config.toml
n_layer = 17
norm_place = "pre"
positions = "rope"
init = "trunc"
init_std_down = 0.00462
lr_head = 0.00519
warmup_steps = 505
doc_mask = true
MLP neurons of a small language model. Each row is named by its layer, matrix (down: output weights) and neuron, and shows model dimensions 16-143. Each number is 500 + 25 x the weight over its row's rms, rounded and kept within 0 to 999. Numbers have three digits each. A neuron's up and down rows have the sign that makes its largest values positive.
A block is one neuron, or neurons of one layer that tend to fire together. After each block is what it responds to, as a language model described it from the Wikipedia text at the highest values.

L4.down83:498459519472497474497544502523493495510472527479505581460488480493543522445492475495465482529435447517534448499516509479481538491462517516488506464466467490476486501513459479516516526485501531531509533509526497539466500504507548480487511509519501491508489520514496467526500552509503510476506494515525536450524509490481446482511517517483524547500505485501460509500506471507490491455509
L4.down110:486513528473552540464510506466494500494495499511478515473472487504528534500504478482529517483522486478534528476519470499470507450479510490499520504488567490524546479512439445545515471504539565481510480507504471510483498475503539522484504553528493503486506483474476506515508489449522512498459479544485494485511470475508512496473497521503483482494504486500493494542459524511499534506531
L4.down118:482524490502487490498527538492474499525450518479476519466497539472491548471502464530497453474525488485525471532523454537454514522524531494517467468506496473465523533545522516460506457496497515514478484493511535479496473487502526507469509503521540443541486489481524545528508477511514484526447484469504537467513520455487477479528478484481489501505480480511508488513473519517528479554530
L4.down207:497513466529549499503482495503530480501488546469497507496520538466500526468493461488475475474491509534501452503501479520500555490524480517518487548496498510543475484483529500530488502475532535491458547502486521525493504530537537487483481521469508503469460497498528461447510501538489513499494502478537483465504521479492519464508487502470557546520474481518519490483563523455517495491483
Date components. Parts of written dates: month names after on or in, day numbers after a month, and years, e.g. On October 28, December 13, in 1863.

L10.down5:503547504497494508473484505491454488505489477460542472491519524504474486555475497519488493537521455466476485514489503482503467535515484542458438495509480501539434500514452495531458520512501528487483500455505470464512525515498515457499500524502505445522499496528507492553444490463513483516497522490499504489467499476500526554508507522490506479551485478552502523470508506481494498512500
L10.down30:532464482492510501473509490505496549532522467535483508569514500520482483459489524469537457516507553487491502486463507501470474508544494488502517506443519499519492536491506505490491507453475491514485519536492492465465508465526499501506525483483460533484483530457467512505476480517516471513518522514512497491507530476496509533484501471507510528530477517465507468534499428509527501496516
L10.down49:498510494471514491478492507507509462515481532527506475528533517485523509511504512480520558459518504519507473521493504521509540427489509469516520530484524505488492497494475458509524487556531473506499512505502524497517525487493486484485480482499518467537510501581495492492507505455519442517533497512441417475485465495516493478495477459510527474527497495512459512514481489478465481474501
L10.down51:502520516500526512486511482553533552497502503520456536531484502526517432529512501533540499516499501503509484506484484516485544524488481489496483494492463483507453506502523560482482511484483456482489509503495497459502460471442483515533482470519514494489534467514475559516507527460487480468517499461512485490510525491487467504467527490483484512503483508517493507502444516493489510542495
L10.down98:476503503537532530504494449537539545508525478539550480487468491491473467510445520516515506474493469494515491503503548502520507494466517459487545493479521494513472513485527537491526487495469459506481519495513467532507529471535497503503470485476492561512488474450492492506488454513467513494527521521506483489537472491487488552486474522464509467491504495474463503495535503562485498504472
L10.down99:509522485509542529492546524509476457482437536548488511494539480435528530491498525499495515462489448492478454529524481497493516469528500485528481490500491508504490512535509497473486502478493490484501489505503542485496470497496506544469531473495533472494522450477528476513485489496493486518482492530538512490515475478495485497518542440520512492483492473524488521518514530518473519513469
L10.down160:509497529472534480500511504517510482471524464494442523455504486541519490496517514522495536469506501497492473506494479506458502529518508501498513482543566498514518562524490518499501496530462500477470490519509454524519475496495511540568546513484488489480511520512540501496482482472496484508492504529537495450480499500476469505507502476511499507491546509488451529510507465507485511436476
L10.down222:500472475499511518471460520453464524524467453479442467539514521493506532475469507429505458527496488505482526498502511486507533473501523478464525481476496539507492489500492508524481464483512501501524490474497522433493482531519473496518449492511451514487501465511492518530458488520515456501513540515485484491457524486493488501499530497501489518511507531471477503510504491529526500486508
Infobox line ends, word pieces. Mainly line breaks ending a "- Field: value" line in infobox-style lists (area code, district, operator), plus mid-word fragments like en-tic-ed, s-uffocated, Tea-neck.

L4.down5:515496493482564465506463473488511521468505500502537471505501477565530529506526458483505540513481538550525500565446522510518513480462486470468489503518492468512517497503514495465546505507531496501514455504523484479483511507520494516503511487505495496440565486502484440471538506510505460504488477522553503480521478496443505510499543463503526513506466531475453465528483514508508512500495
L4.down70:506516479461519495537506522446488479518505498498487515513474490488478514528498500476514493503581461530505498460498492496519521470489513536497494509449519496541487531498448467524499497470543533466489480505502511523494504530503519518509492520523515527494526531524508517477466493521478454458518492496456535497503483444527499498497463532500486428513489510501516449498534461474533475518514
L4.down86:502455456504497497501521516508526502509526455509501503491515505509505504481520509499506500462492547506489498523454504564496479483490488513512486495505512496519516458512460508487538488545492492504469473506551478493496487509539512468530521465519482491449502479526494508495479492514488490468490479515569512484515494531519503511496498483503495528524493535484512528498503414524514459483538
L4.down178:520516484540490483508546530481488491529524529509502503504510535505514495501522474521487455466477413497523493490470482482507496503501502494509477495512518430526513501510501493466509494503470514476507507518511521496455519456502500511498515456557489517480543539526513505465491516560462486552509491505521495534450502476507524538485491475509512497473456519531489522495521472513490514502505
Plural noun endings. Plural nouns or a plural -s ending that close a phrase, especially in section headings, e.g. "Recent events", "Depositary receipts", "appellate cases".

L11.down71:492487502483495523532511510457487499547460499533507480501491498444496492502510501437489464520507522496518501507520492503489473485487541505530484509482474495476534475459470523525481511543526484496512505468474529486483500536472519548545522554465521526503552467519481513498472488489509501501511495503424470526524516515495518490501540475560484529499480514498488544509498504485480496522499
L11.down89:490494492496538480471490492480482483496482519472462463532510512527505553547467495518491432537510487517509489491503437492467487516512502531517505478514490517535510468440512466504504508509468480514512468478525456472479522507497521513525508474504523494513495468500476480505508467513509473474537496483448504488484475499468507470527494507445494517497486518456528502500532513517515469580498
Month names in dates. Month names, and sometimes the day or year number, inside dates in biographies, histories and tables, e.g. in February 1873, 8 August 2022, October 13.

L10.down6:508520476477504459514494530455455522531543540468508506515482471524478497468499483522468508551544488535498471478513482503480520492493448510494510522462502524491447530477512502491503524517522490508487526511474528474461476491528446488472516531470454511497530491502534551498484513496472478519498495484495481546512557514506478545520433529510491534499499515500561482495519502480484490502487
L10.down9:523476512534492507543497503421503522488480513503506516490487502495501505477497510533500446511536492530515494472522496465468500463490500475493495495496472448483554507502472488470448480538519483547555481510505510553538476498508530498530469510501443538497440494555496481521508478547506497520511490504500495529530494495468494506481507465531522510501471544491505479493523522471487472484516
L10.down29:481491478463518512497496505457529557548494503515478515462480515528502528533499480501539467484465472448507491505488480510486494481518519493493557511511464459463551491530518512527521479524460546449482491493550495495461493503540538537548494537523492483462488495484513493514483528519523493540479489508506481519485509522528532500466495556515506517511509509475459499486469523479471528487475
L10.down39:493526491525510497500509472501468467485522503532500508515492531536527542431507488506508484493500500500480507476519440489489550470574497504505563516491506481538475507492525507499503501499466493537477487490495517481495528494487510484544482524517530511505492431529505513514516507499533496522497482512480492528551503461537475476490501479499517498457534480544519488478475486461425514459479
L10.down45:512514518522487494495507517481495463475538502455488425527493488536516516473515519475498494540501472439487531479484529489528482475525512474477487482516485533566497502475456508468486520486475453473543460497497493534544568463497493493492494509479508463550507490525479492467510471494505500512511509530477514510491491513500502528546504474459490519429524521534569526519486525474491504503480
L10.down133:494495525536500499498487475499552494546515495542538477471517470461496461507507487491518490479475557517481535487476464510480534515497502474475493534462466485493519482525496532467489536553512495475512508500499486556515524482482522507536483426498463496534447505543466449482493470534528528483535436514507480526485501512509502488542519456487492505482469471498526528519493530529527506498492
L10.down185:489500506495513537528514505502517509514511517468517473503504422491511476540520464487503490515504499460507509506500474496515511530498487473524508522495543481508498475482552501482532483521485503495525464500517468496498497496529495529471515497508480513521513498546446468478516487507490508512520476495452519479473505500466547489486491519511504484467438507500492486493535550445508469513489
L10.down216:492530498551503491481448490450511522491504504533485519489496523479495513469505525516484477517557500471503554437519513484499502483513499482525474463436499526484491505460475517525454508545504534482488504502536479476494518509494491521524482509484444539499505473500466494501467517479513453508517495499488476525530492507499520516455507514517545484511452497522488531491555504480469482530509
Date month and day. Month names or day numbers inside full dates, such as October 26, 1 July, on 12 October; sometimes a year after in or from.

L4.down19:503515502447550465491480471483452465490490490517513519462504544494482472508504538476529534499490513490518502503494512494461501483506494461503526522520466535486529500509513481526558508536499494477510494472482499476487466514488532490457506497495523515509492468475520489459519521523512501466505518562495469534534474463540439522475502523487525536542499474502462503537532496522471567469492
L4.down43:530456474487482494491517506529507473492518483490531515507519505491485549513534457480529490480457495506469524530481520516449490492525492470509498504499472522481511486486561503537547482507491496529490501490539488504463505540516478506478479491510464471522475490526509484489536506575479514490470453487516505487446526476506510507496486471487504554461517496475555467520492492479529500462470
L4.down98:482499524520545477506560511515488480470487454517514511524560520465511499467442537495488444521515474491526468485502498461485539498528476534480502514483505513491447490509511527540486445511545487477504500460480492503481496552473482506454457523452560516474523475521502504532478505480536522494514510490481486492497528482505476560484493557530519538488481484518503480513535470530500536466474
L4.down183:506465510495473494448486499447490499516522478477544472528518510506480516502460543521493499539494499480516496497471455523521505514532505540486497507480471525510477508472465533511530533535477470515554480496527469464490514514466450524476467486474464501513497496512504513544461499496518505495528509497504494502507573479481463555433497526535529505506478517502532459503547492530480533472512
Word-start fragments after boundaries. Short word pieces that begin a word or stem right after a hyphen, parenthesis, quote, line break or prefix (Mc-, De-, Un-), e.g. Viet-N, Mc-Far, un-he.

L4.down0:491524491517462493586526486501504478465528505505467506511476514511511530473532521474492515443526472499490526525532503527491511534489506512513492507503448507507498503487534484452522506491475479519499472479510504493523511443531510548508547483523514519506545477495524517527539508525459509503471443531508497479516460516465513492514518496477464472503521483488518493544457478518473467460480
L4.down40:489499509470510513554526530505477525457482490473477528495499510475515480480527497489494479440509501477443457510531478518500533468453509491498482529508498529488538469494501469543478478504529498497450558489472511496500491546509518507457520467510542484493484473505479447487534515483515486515492547535537475468528473490488524509533511524476546483517525446504529499518511537493530518480484
L4.down68:494503557566513527522513497490487507468507524527511518506516475450535501492488462476474440469466479537468495513524476503477508507493500516454463519507496471454508451518568492493555514481517527491513499503487478521511494532482478521477479510470480506508488479477505487504519501493512582482516515523498498481531554532481501460504520529504530491516445490518505504458550529510501511497489
L4.down185:527464525458513513469497466503503516456482453503478533494491477533529534479551527501535514523528498534503484528494520527483495473589494464505501477456518517486517530487487495505522476511514472492519505540522514451475499484488478526512490490470503515518446470474491519507480466505531463473519443506512495482505563491517490475485469498465506508497476510488474545538497493511470498531501
Abbreviation period after initial. Periods or hyphens right after a single capital letter or short abbreviation in names and references, such as W. W. Norton, Pub. L., L.A., No.

L10.down0:503498505499507510466464493494525484493492476468483526490489528511539490516550534450500524478506507485433468494479483506478536538528508496506531515525451519572453507501494535510475559495462499485437512483467469497459497488499541479534550509499509518439532483480474525464484504481461520490497504562487497490488484484492486522481494491551516539518525540544535498509473488482502496474477
L10.down47:510507526519537466472478503483483474452488506493506517491492513506485556445505540485481505515511495510474490510511501515485504460521531479496442476511487547486496540523479503483469482462551507489494524486503492469515498472492498535483473517513511456491484485470537482485493484496495505511472503525505549502500528519489480542500500534472511554510487514474489500510471534504541515524440
L10.down61:503490499517466491528489523506512497521488509495502539477474508531486484504514461443478513463496499511494497543492505540470485514534531473502521550533445497521513517505478490500495518497524531473468539451506529483512515475548527502530492506474498487498485467511460501476530504448472521477537476498513503485513517511481469473524487467552530503494543502521493494482460526445496534470489
L10.down65:519555510447517513494539489516517523492501520485471491495494457521493480539487550490537550466518456414485517471481469495511487538499510509505475494546494491508477518479520483487513489527457510474484513504522532490488493489512514517539494496497543491500502485507513502516461504486480467507446510484521538465509512447539529464459487481505496502511514507516479491480519465460529473522433
L10.down66:486447514515495497460541490493514501490524543516530512482516486518518491491487478545501500501468494468519503488483477468522496520495486489466484484511503508512482544512457548545488491525483515514500524472481504554490511516516517484475443511499487479467471509512516492513489528503491524499497530498508546514482557532523524496460488524471486511479447547502549479456512476447535505488473
L10.down120:503484509529490508491485500549510466463484500490534506473506506523491470537508479488454483545465541501494513497495487468467458465506485467495516527502475478497512488515515517547502462487513594471464490465493497504495512498530503512535491536550508489507478492458501485517495519513543528432512494475511526488519504486475505525514536531504492532522536509513465488490484523486490527481489
L10.down131:489477496494530483489523516492497513515542496495500518490554535458512528503473483530497475474519500494549516499485507489491489506508549514517465515509469476469475493509569447476521455530511499485503532516483509535480528488490479487526495463510530520465464515512501540479512464491502502503520471514519544503498548464470459510514464482525507484550509540479459512475511479460499504532448
L10.down248:511501488526514517540486520504475475492515529553487489547508527503504535483467501487498493444508539496501508508500530492513526493506467493525479529533542530459476493504500455489516489459511494499471483531509519502504525488446458475462441430494496496505487505487498490489546510506487529534484530494498519499502555542507543540535496464478539497473510513465526505494498477479480513505490
Initials and abbreviation periods. Periods after single capital initials or short abbreviations in names, such as W. Norton, William J. Brennan, Dr. Ali, plus letters inside acronyms like MENA and UCSB.

L10.down23:499519515496444514491524480504500490472480459496485473518515485446538485553511510528491471506495451470501525491509489483505482479543499497502524467517475496519485508492461492536520493594470504500511505483516514453528525504477537507478501523474517506518482486508516508524474477470479496486484508493524503476500484498549509481469489485476510470489498484508488504515516514401495461534487
L10.down27:478485511507495485492496469506515463466517488468509510534505481484505478535487511463469485479492488509515520487515506499484531484504558523488496497528503483486490547483455546504501482539491488513479514511482464503480528526508548499537516550512465531487454502529505533531472473512512476494488535475495470525469499498528536465404476488498495481519491483535489471483478506486542463520479
L10.down33:515545511443492479479527508527476496482517497499491510482526507496536508438551479478504501500506466496485455463471525527511496505517499456527499509524535499495523470538474516517487484461508506461504468472516476473531501488454530474512536485538502478493509461504467494488466465504500493523485508543468541490489510528487454515516486462528566478554471508489512469502503520479459514533494
L10.down148:477492508576508502518502491491482527529517518478500521467506542513469499459481495515484500509482500472536523491497494505494510538474502490569465498464476466487529513531530504462524453468516486517497440508446528521481509518456511499546508456520461514545472493506496452500504457510478507514498540509442512512512549519513490495503481496474521516481508545490528498501465514537527460486550
L10.down170:536513480451484519525545516453486489501504487508508497505529483454486468519511486492523478514512485444507482445529507489501502534465457484533511474484486484531544473538494484553476497466491527464494472511498511509525494486496519505484513478524514488524517472510508500483514527536533495511491512553487503466436505493501487527525552474515491511531455482530491474517466486503466459510512
L10.down177:520515504441490501518491518507526479475505525528484493474493475533530490544521500475499483467547547491494513486456523500539499444503530519476502501531518478470480476440479498518455498470473468467551501500485502518517511501502518487488530517496537478471527540526522501497518490499512446434481493509458487498494477507489528481452480505473460510518551496545517470489470503495488508481511
L10.down206:497481500472482510522509483492484473510488471512481490522463480504509489479512512518541454495523440490475520469523476491499485472506516450526525485506501463566506500461473475579502514500520516477527505522501511504508554498463478536543488500520546496486484487498551483503455483496465463513529472481508480508505495510516480524468500502485492524511489462497471489492509486499471518492465
L10.down233:490497517507508488480502494511503450546537511469496472519505485514466484489540500490495529493517474558501493479499489479510476484471540506492526523509527530481497516493493516496505514495506524511492532500472498539470533493479501472488566480482474532518481496488470490475436494566506495495499507510515507541528466499476482476528498496533529503521506504500531458520495506406541500471545
Noun phrase endings. Final token of a noun phrase, mostly a plural -s suffix (webpages, educators, shantytowns), and sometimes a sentence-ending period or closing quote/parenthesis.

L11.down47:534553514452504535565530548482464501470505472495487500526484491505489446476496504439528472496517471479487497495491471489505494510440491472519547532503501489516547503494506480517522473529528520492506563483516502490525503493539528488552535488502548502503499492540490495503496494478514446519511508492484497490496486517479529505499506495502528504515582481495459502504476497495490498495497
L11.down61:502512491491482507503520496518486518513523523501475503486466504500500459487530498463480550471558519513534513563516504556481518480536529493498484502515481526509453470548546549490506531518487454527534507486552487474527517474526493488493520503478505539503464508508513505494472476518496528530479535527448484508523510510492495484501512495497499448502486478506526506488455475478522524483513
Acronym continuation letters. Later capital-letter pieces inside abbreviations, initialisms and short codes, as in BLW, MLW, TNT, URW, PGE, BVM, often in tables or parentheses.

L11.down65:484524514487490504524516482490470521482510537527510505504454484508509463575523503492484515501521451451477509497492538499523480506484491478489506504469479488515511517491421508501512527553481520512502509499525502499498506474487474499535459491467510475493488526499506529522476504455514527480505514522486534503544524520532509509502464498470509530503500480472472485497502524396484562504520
L11.down138:492474476464461524503516512513470463530527491451462510494519456514495523537496504477503475507467506511501490514506480525491498478489518441490535534538525476490506491513503550495528489521536526504501499476498525508440511482482519536533504465501443491482502500464502511538423481484471515488501510533501496452451467522494484478516472477526505538519494500491484487511496514482462483506502
Sentence-final periods. Periods closing factual sentences in biographies and histories that end on a name or title, e.g. "IBHOF.", "Award.", "Civil War."; also some mid-clause words after "were" and table pipes.

L11.down130:525495487528509516486522500487550531518466500511543458543527490502527483430517495496450493511516556492511501523495453472519464515522531509508473517478489495490498501491489490483538525520490458520499484483502482505482483493523516497497484516515526470556475474556532535487492476519518486534492504523486513499447558474545516488518476480487471509515442483479510475533489473478511482496484
L11.down244:511492448525515496475445481536479545497472461490499527476516522494486538498490529501495437503492498515531489513480479498463486510469516510550495501450477535515506502474492488525477476517560453513523508528466525445464515533477502512493487510528551502507482459479472529536521494486507496511486496497474518498507489485504477540467477517485505514537503479472548491537490475543506468517509
Article after verbs/prepositions. Fires on function words opening a noun phrase, mostly "a" after a verb or preposition, as in "renovated into a", "located on a"; also "at", "on", "to" and line breaks in infobox lists.